config.toml
num_hidden_layers = 13
hidden_size = 384
num_attention_heads = 12
num_key_value_heads = 12
head_dim = 32
intermediate_size = 1536
vocab_size = 18563
hidden_act = "tanh_gelu"
norm = "layernorm"
norm_place = "pre"
norm_eps = 1e-05
positions = "rope"
rope_theta = 10000.0
rope_fraction = 1.0
qk_norm = true
attn_scale = 0.202
bias = "all"
tie_word_embeddings = true
parallel_block = false
init = "normal"
init_std_qkv = 0.0246
init_std_o = 0.00482
init_std_up = 0.0246
init_std_down = 0.00482
optimizer = "muon_variant"
learning_rate = 0.00138
lr_mult_qkv = 0.7
lr_mult_o = 1.06
beta1 = 0.95
lr_head = 0.0059
max_grad_norm = 1.0
warmup_steps = 39
schedule = "wsd"
decay_fraction = 0.816
decay_shape = "pow"
final_lr_fraction = 0.0
batch_tokens = 32768
max_seq_len = 1024
doc_mask = false
train_tokens = 312500000
max_steps = 9537
dataset = "wikipedia_en"
MLP neurons of a small language model. Each row is named by its layer, matrix (up: input weights; down: output weights) and neuron, and shows model dimensions 48-303. Each number is 128 + 32 x the weight over its row's rms, rounded and kept within 0 to 255. Numbers have three digits each.
After each neuron's rows, "fires on" lists the tokens most often at its 100 highest values on Wikipedia text that the model never trained on.

L3.up1271:115101164122160169165066075121147182098119116086149169150175083176159157111109071118106146085122175180134155088125165169141143127101097129161124139173180131165153071121117156142126045104107131160098080067130209114091139091116107157055148131152167124093187148137178164150167152141136089142120121172125156082109148080119129129113129178121135153109189091102166176187174178110121154106151172118142123192114170024088126086125059158116165091172039128077123099122154117111135137121136157099159113134121112168089120133097110117118106108093163113076152134138169103167160140134103106090118091148119104115145124100096115179092139132173101203122130121144164087165142076087144136080132157078082139156167132101097169127098138091132130084119105106081050122086120108138172081109167157
L3.down1271:043069169097146147153139092094169115157115070090132131133149145167146160111090124139123067105167168126170130143145143110106133192142121130115130126118108115114163108083120081187129045108117125106108127128133115120161064116113133126088123101127131091106106099102126139078156106087163112148126131162069120130129136116186179079135122141085112164141119155134171180121131134117103117100158106137065126167154133137107104092151054167119135102206169111129151124160138113181112133116141078072097168166094100131089083114160137105159150160140141106128188118070221134131132127179140088106160095139173105126113162074172110141162158103148127159142118142182158111101148160092133155094200161146136161050182169122080096103119069066114136142147121142110076085105135110102099152112170114
fires on: "\n", "as ", "one ", "\n\n", "other "

L3.up233:123130130108168111120120126109144169152132164112133166143117130196109177092111199142101135121068086137147131130118126125111107084132168092160115129137146109148138103112147128149150138103133095181111123096075218117113152130062166143158111181158141105170151110107157099153131121123094151088134169130169111146109134083122132085142165136117120137131068156157108142109123185118137165087097101097135093160176154107127079092168156125118153114147190087085108102083101080106122094087148158107101148135094129196097163149036052149146097139169203111059109127082144150112109160108162128087139135147122129112132157132139162156153138105073132135191036089086118180114148113131136111140117132120139125157131129111166112070103063122156116131175155147088163175040233094177125166133116153
L3.down233:149136118064113124119104179073094093199085094090157076117185168101158160157050157093099097138128132088114125116144125139102126119123144104130126111146120173154143166191102109101184115171103127141147173081159114167143099130159194115162095125125149135095094144126128105065140162153176116153150114154116130138089172140129107131144150095154174068111138132204145112177155090152086100148121122163129131141126115144086122138175141152142154098150152130162097159114079143129166112102123112145077079182129109096089115156158088153161075129159105106093105117108123084138133169098068133165090118181145170164090111138195165131131082112114106164172114213068101079147149188110115140185111141146116069098123154147108114158134150129174172123104118064127171072165112115193117149110199130
fires on: "and ", ", ", "or ", ": "

L9.up1445:160069136173138127114102180134118159121119148162147137102156160135149185093158123087086137115077112166155160123132185151135110087138103075100172149114067115159121189140103148088143146134169093119104067085098151126122120118125109114132112156150127163172101126139137147186114088166145074162144138078075107081124136105110136158144193078147097099139172109126120118118129133151083152133163055117160139169110111076067129110198096130134079170145110120071075119125097143091121153114116044171110058043091151125139112128109170157134147096132100090096126145095134161096076133089103094096172110148156097135130125122102076109145094102097107090159152149102144111123114121086102171117121083062145167100137135113171127137110120135112198139072155164119097092083070110149126116083085141
L9.down1445:147139114188103093150138126132107184099164067141074087151090131134127101095117173200145116121109136095155117086153145169158101131144140155107109149185094092123116103109095139091181092122177159098077188086121158111138057100144175140136120182161132116107126119155118154104183159100115176117120119127150093109149136109204096136173175170141064091160127107137189096151155140152116116133137138170149134092164091176190128154098146184113194101107076175069219196168134149103083129189133161126194117146126108150170116167092135144115031143112109094137187131159085133112129095125122124118088111169124108157175150099202159124069173141133131143130131141160108126170129079098137149136146123123134120122105121108152138116146122151164122156134096107092107157172146134139146088125122119
fires on: ", ", "in ", "| ", ": "

L2.up576:143138152118166086143166131164144084081165132173083148172186132169132123138145104121078150140118123116093123094163096120162125181193096073090124137153060152166140067177173131104129202102172156133186180165087085185121156113091130097122120174143105084102102103122118144131176130131099163168062140139073070157089100169151123138148169123128119145114144120087117116157116131204145141169131139126088047039091108133146207042170122120115109124117226146149137112139130128120171154169147130165106142155153117142075120122104124127092180134136135095132100109113163101118104132115112119123159110169110099156195136057138092120167193098166163100166132115140128120133148213132144173114156084112096146154114128105123151119083135119115118112146143118150113102044087116161118132168134119
L2.down576:191092091124073140074201132081112096063126128165128062074116167199085082173131111080099090139155141154118089110080160149098165095107170111125183145155126123141131145130137136118130158112166122136107096091094130125142144124138103097096112108140139088090164127147159135158102147092207138151083124116081093153086043065187124179129082128162180126115039194136134142107119054089101116188178160093116100173096108122119184154116198143151057139096112112086113090159168165119138136115133087151145114076107174126117145117162162112121168140136067111096131135100185153084137140160123146133200079165137103148149105142157176168107127107139111139100176166091148124114108103124139096096087192094125161114083147127168118129125098106130143105122125146153150137151137049114135117148111080
fires on: "(", ", ", "^{(", ",", "– ", "Jersey"

L2.up977:081110114108174132081156151123114069134165159149177127088113129134152098111124126155118158155167121151115184114106082076184116095102158186144133132234177114124190179117131159136149124158224155116117092123108079167141175152102133096154121124170118112136134176114114138126157111160105163150178121167071129100142110219054102065115177191111163166126099052147093132116159075136115152107180142100147108129047115116116074137190133140149192143169075112183101094103128126167202133100093088106097090145079078071097082105128095121114165159175144175124161151145124106162119149136151163091098111152111188112136153086210129127132112099067185102111150153144104081170148144134159112093114116151147118113089164149123156129124096159088157141143086119140101119076122164150126109123160070
L2.down977:144112095166097128106115075107156113106211125083124160148125125163151135091150141082127125148085185142186127162122145111115172144188085128112119096095179116119159135118136099108134155122102147137173139087209085136118139079130097216133189115066197104091138128141147114136096147141154145149120160107169171153146056140100093136105144124129147077114118146097159173162127162154115178132148152121185173176105142112198089129145108099204080135119164079172147179115074161136107084111121181099069172078105248115124122089165097154122155113132129143100100117132184177124151128140115120172182190096120056140126156172125183158123129134112147143165089157121116134136146058139085125129093133071144116088068121128106157119117163141134151132131163145133062139093102142105160098141139122
fires on: "in ", "and ", ": ", "(", ", ", "of "

L2.up555:133109141152162145170138157136130143139150102182125139068084138119132143134130134132127133140068159120162189211132118080131158116069161135095154177132093117110124197145065177126126107158110104123155165154083105123151149087122156122142126093111137136204136130163112096137183131124104128115152094182098148143145135165132052139120110060114103128115185070135129134092079070141135071205163088092141072192134078097127121085079103153178122156083173122146081111049086130104106148120087119102089133244171181056200107125140152124115125079132141109138184139154103151142112140156151120093051172123162114140140103128198065128138122122088159188124096126115160110083132081172116090204141126107120146118115153188143118148126085136129138098186182126177065140167111136097130130079130146
L2.down555:113112122105116144185151190043159134173154181091164142106124126096134067086134118118171103198104102152145098145132186130141173112142128169177124213123110138172136156105108151139198126167114106131127096116198100107134127156158116158177089089087143119131198141145131148123110103169097191100161120178153123103164107212161146116075162086106099160117099142139125165156107099139139114149142124094137098124137136165184150116087122165170129103182076200119095124146072124165137119120138096122152135081134097148165123160129064143135040080119083135134095127149128100139133096114172111116128113091129142118148146189117106198070120148117175157071154104087189133110153130189076121109210112092144223094140059113119074089178151105137120098082135153110114083131125164092131141156167156
fires on: "and ", "- ", "its ", "| ", "\n\n"

L9.up114:162127162167138083092114162166126115192134111086088105135188142118139143111170121102090075096094122148114189163149159162126137143115109095167089146111175125127132118067097181171114103186105105099170137113062114129144118103133150116147138166085137131137129131147092128130142134125117123109104160157143052182123144124148083129117134106095094084141116135063076178059135110105119130143131121112168162128131105082134110109148113141172115158070153130147047101146121103105141153155093076165124134117129132103076103117144147176175112144066155128086150187158139130117105150195094136102131136126144098091135125168087083110118034091171105147125104129121128076101134088140132185171164087078191154170177071089137098114135142100124109129148184106103071181098108116122186109107078090
L9.down114:129139151071132116121099105153116127107127107135107141038140157166107136173148150079117113131122207165154123092183133107112127124112117108097119088165090156154119159132108146105152135120124098136139133143199117177140106130146111128173138099172166133180130149104128119106131150151084065156118160098089139113110089161107086200069084078166099091149106141083200063128071138137095128141175118116082120095129106081145115104121153144138093148176089165091147108151133216157159162139070118090179109165161174125115178116097075177181114155133069107130179105114135147138100085117138109130068088149101146184116172186145120111129144095128130115165146154090110129079055138127150224153148048067179151135115111115145144124151152161097143124087158172122091162142151150136139101165174185
fires on: "f", "i", "| "

L2.up1340:088103148115142104101086172125165158144131094111195129132113114128143116144108127092113158169108148175109142102155109115132165152072152184122095162127089115100173136116151197093139158168073091139148140192203153106112062137129165145098130159166124081148172223100158133100165067087142178172133154163156136095123182121153081098112053123151080134117080136178142120162169176100105195181077113157139180085127114144115126059119092120119085143097159126108140157148105112125114131132170110132115088170128120133096154162196105087089114155183154134145095181114101148167132079105157125117146077107139087160090153126136090107163116137119111157158130110120105171122170093099147168083161082104121128111175204162133102123079131069103110142099124139192162157134108159058087133120170142
L2.down1340:079156114164163109079069165119152141096164126128124047111064152208157081153135106132096117166152127180141142138136098076134120129100136160115090114167124158128090096105109143125117106192056141119114154132180060134147136119127156128151126154138157105146145117167135110118152126132090135217151107096154052049191118107158097068037073080181159190130110078081133123121148152079172165120133115141133163140140125177112155142155104125108147099134121161067112094102091112131089148146117086149126115159130119125112151147156137180126147124156150164143100152132131170152119142160158130096124119168135096160127132095110120129124158123125137176105115077112093148121177135107099175104100140131075166146114191129138151096134144120118080128132143056157139106129063133095175141165118142
fires on: "|", "le", "h", "| ", "being "

L2.up636:152127130107131083176167165107084124069087097106124119123139131205111086129146077138066162144073126166162148109112077112107125103133108115097090130125093112133134118179117116153154097148153151129074150111083122185155111166083096026108097127136128056156090172100122119154141108119138091132101137159115091071094110109162094089127114131082110216158129110136136167083129161136157111109124150080136076158130068139128114072191094087137099104201115092119084094098162114100137161089147115088119190107170107139084164150075145136182173137172125049174119164103095168146087110091190116107135166167107169150119191093171116144189103087126161104128118149134156138143168209129122097046182131105143222115132121087136150156183135123110113092093110153095102115113167159082085103130145127
L2.down636:118155112088079159132077142101078107164106129184128043106156098149128105137110135100133177103076085110132103166165165139108202142111068082131117162159132129097165115116097132133134140099135103183156095158184104112101088119190189144107163097096121145122166110204114196103089115126119206115110136202159133177174122159102108167088127069106152125085109155101145135145117090122107101122174132165150130141116124119153106167111129173123140064143141130107159175120141165088160126108099133103109121109164121123133071113151128153143141129120120143112089164115120082149172136117074091126090133143184117169118173081181156187080105116086063134199170104135123134141180062111118100228117119118089111144134153178134095130139116152105161165141080120106147117192139095156162147163111183
fires on: ", ", "(", ": ", "include ", "countries ", "season "

L3.up1248:174128087159100144086086129122112108105139135169131099167132179153154105076121132097086101096080048116119180145180086082130114111084145107128150173099160183093159113169113163095179148155187103124140138142155137142133135131106159139116079106057130145116104183091113122139146090108092096147179174070127107136180128136088087151137128079125156115127053100087132176148098161135112154128162161128136214141139181111140107109136084103143134125140121123087124060055124142113097133123093141129124083104071127117127130152074101114158103171120177106130126135161145129157091122138126115109144111129106152108181080130202104161146128110113154153112163213092080085107175098169145090119097139086112169127113101050176079118104089095138198106138071107147098116137108167146158111137155170
L3.down1248:156148147135132092135143099137117184112120081066227122123165045147129115110044101068134129142177133143138133145149159179168088136100134127115148127147079128177113182147090122150148156130171100107111110160106139122116064168122082128179151106131182077116119082118151168152111115112126125152143090108089063115113065156136078159106130087194099134164121165108165115141124072136102119174172138138096072151158134135124071158170134170177127104148112131087119171106117110113170152119121071184121160076144122196169148061094172116130167131147169121172133088159187097181087107126141090151104140166064130150077118121129121130180173126120175136135101120186083188177149085164005155170164109103136144103068131089088171120101148160136085180173123168152109091093110149169118132137196149
fires on: "-", "of ", "i", "j", "ed", "s "

L9.up1007:154117099153153112144177113153125131173135118105083128101166111092165147131154086136067116130157094162104166107179068146061175125147148116174114135095129142120143108116099135168126087129104066112087147096150140169139084114148145148134150165113121117168113106180141143117145147163116137104169145110182057140116140071121082140145113144086129071131133154182152116115148136111116159048160109130194165074082083137135148089098081172153165086086103139099156113104109182124096164124172103109175114068136102116140126072144156132146123124110085106077082125059148124106124103092180156082184123130113109135095127163150177129068124098177117084110067160061129079104079113144187125080128137098150124118184088169137071115122112151101133140102117139082164174166143116137151094153096133
L9.down1007:126118137120097112156123105130073138174117100154195128144097092164103146101123142076084104110138160127129098158097160104165117187170159162097121099142121090126111123130139119042155099152118111104099123079126176143102099136116131142168118135163080159094080075100053110119112138148126170113097115131106092115118136142060091133100120117151102105138135148112156106096132132133105096141132167145098153151181111109157101189122124150111128127124096125183103145097111178145152132204116183135098088093153132175182146128124174144151188142152102167090135165101138156112173146145089160107128120103117103167124133166139167114123090183116136079138181148154067173165142092125091116142105127125142124163087165109104127144141079134140155110201139143138191029158109126116051100200170120
fires on: "| ", "+", "−", "–"

L3.up1160:124136173143141096161152097060153127134098142092115119141182084128150162105124144175129056089152163132137183064070120170128105111085107149085098100180104173139090130143101136107151114087147142096124133145144183092095100106103167077097096167183113117121126146199144094182096141088161101121124108145114120169130095155118079103122137120113086088157082123123121222143142076139081174123174133131113154164082146082056105102122102151125185102143170122156097103192099127104121098060066071081158146177113128159155111062175136080104174157129160159096175115169118133181148062019167070140117096143146120119093122133158120099148118143145134158101122148139178104152157148159139111106147160125078103119081178044109128136068150190121073115098122144120144137131098167132122132180110090
L3.down1160:179122155105131120172141149166177131145120115121085129159158132164176151119145165141134117156107170160161169067104137104118142165106176072126145114110150173146104100125163061151091116150182209195104167147153119171098135158123135183166211142175078159107078113155103087122125155147132105108086143153099136143151061170113151047134177085114084128144120186156119218149174144087110128114125162107143104170121160054124133107091124160134175170136156086146141067194116136168145092098166089168144149139094138093126066134148119084128147131062162156128137132149142080133151089168142152145200157138128114165112151057116092096098188167108149111100143084144145157103137169141140111168181154171134065141148147165214104126160129152168123093106119066140126148193140144152126106143133119
fires on: "one ", "- ", "other ", "top ", ": ", "Hot "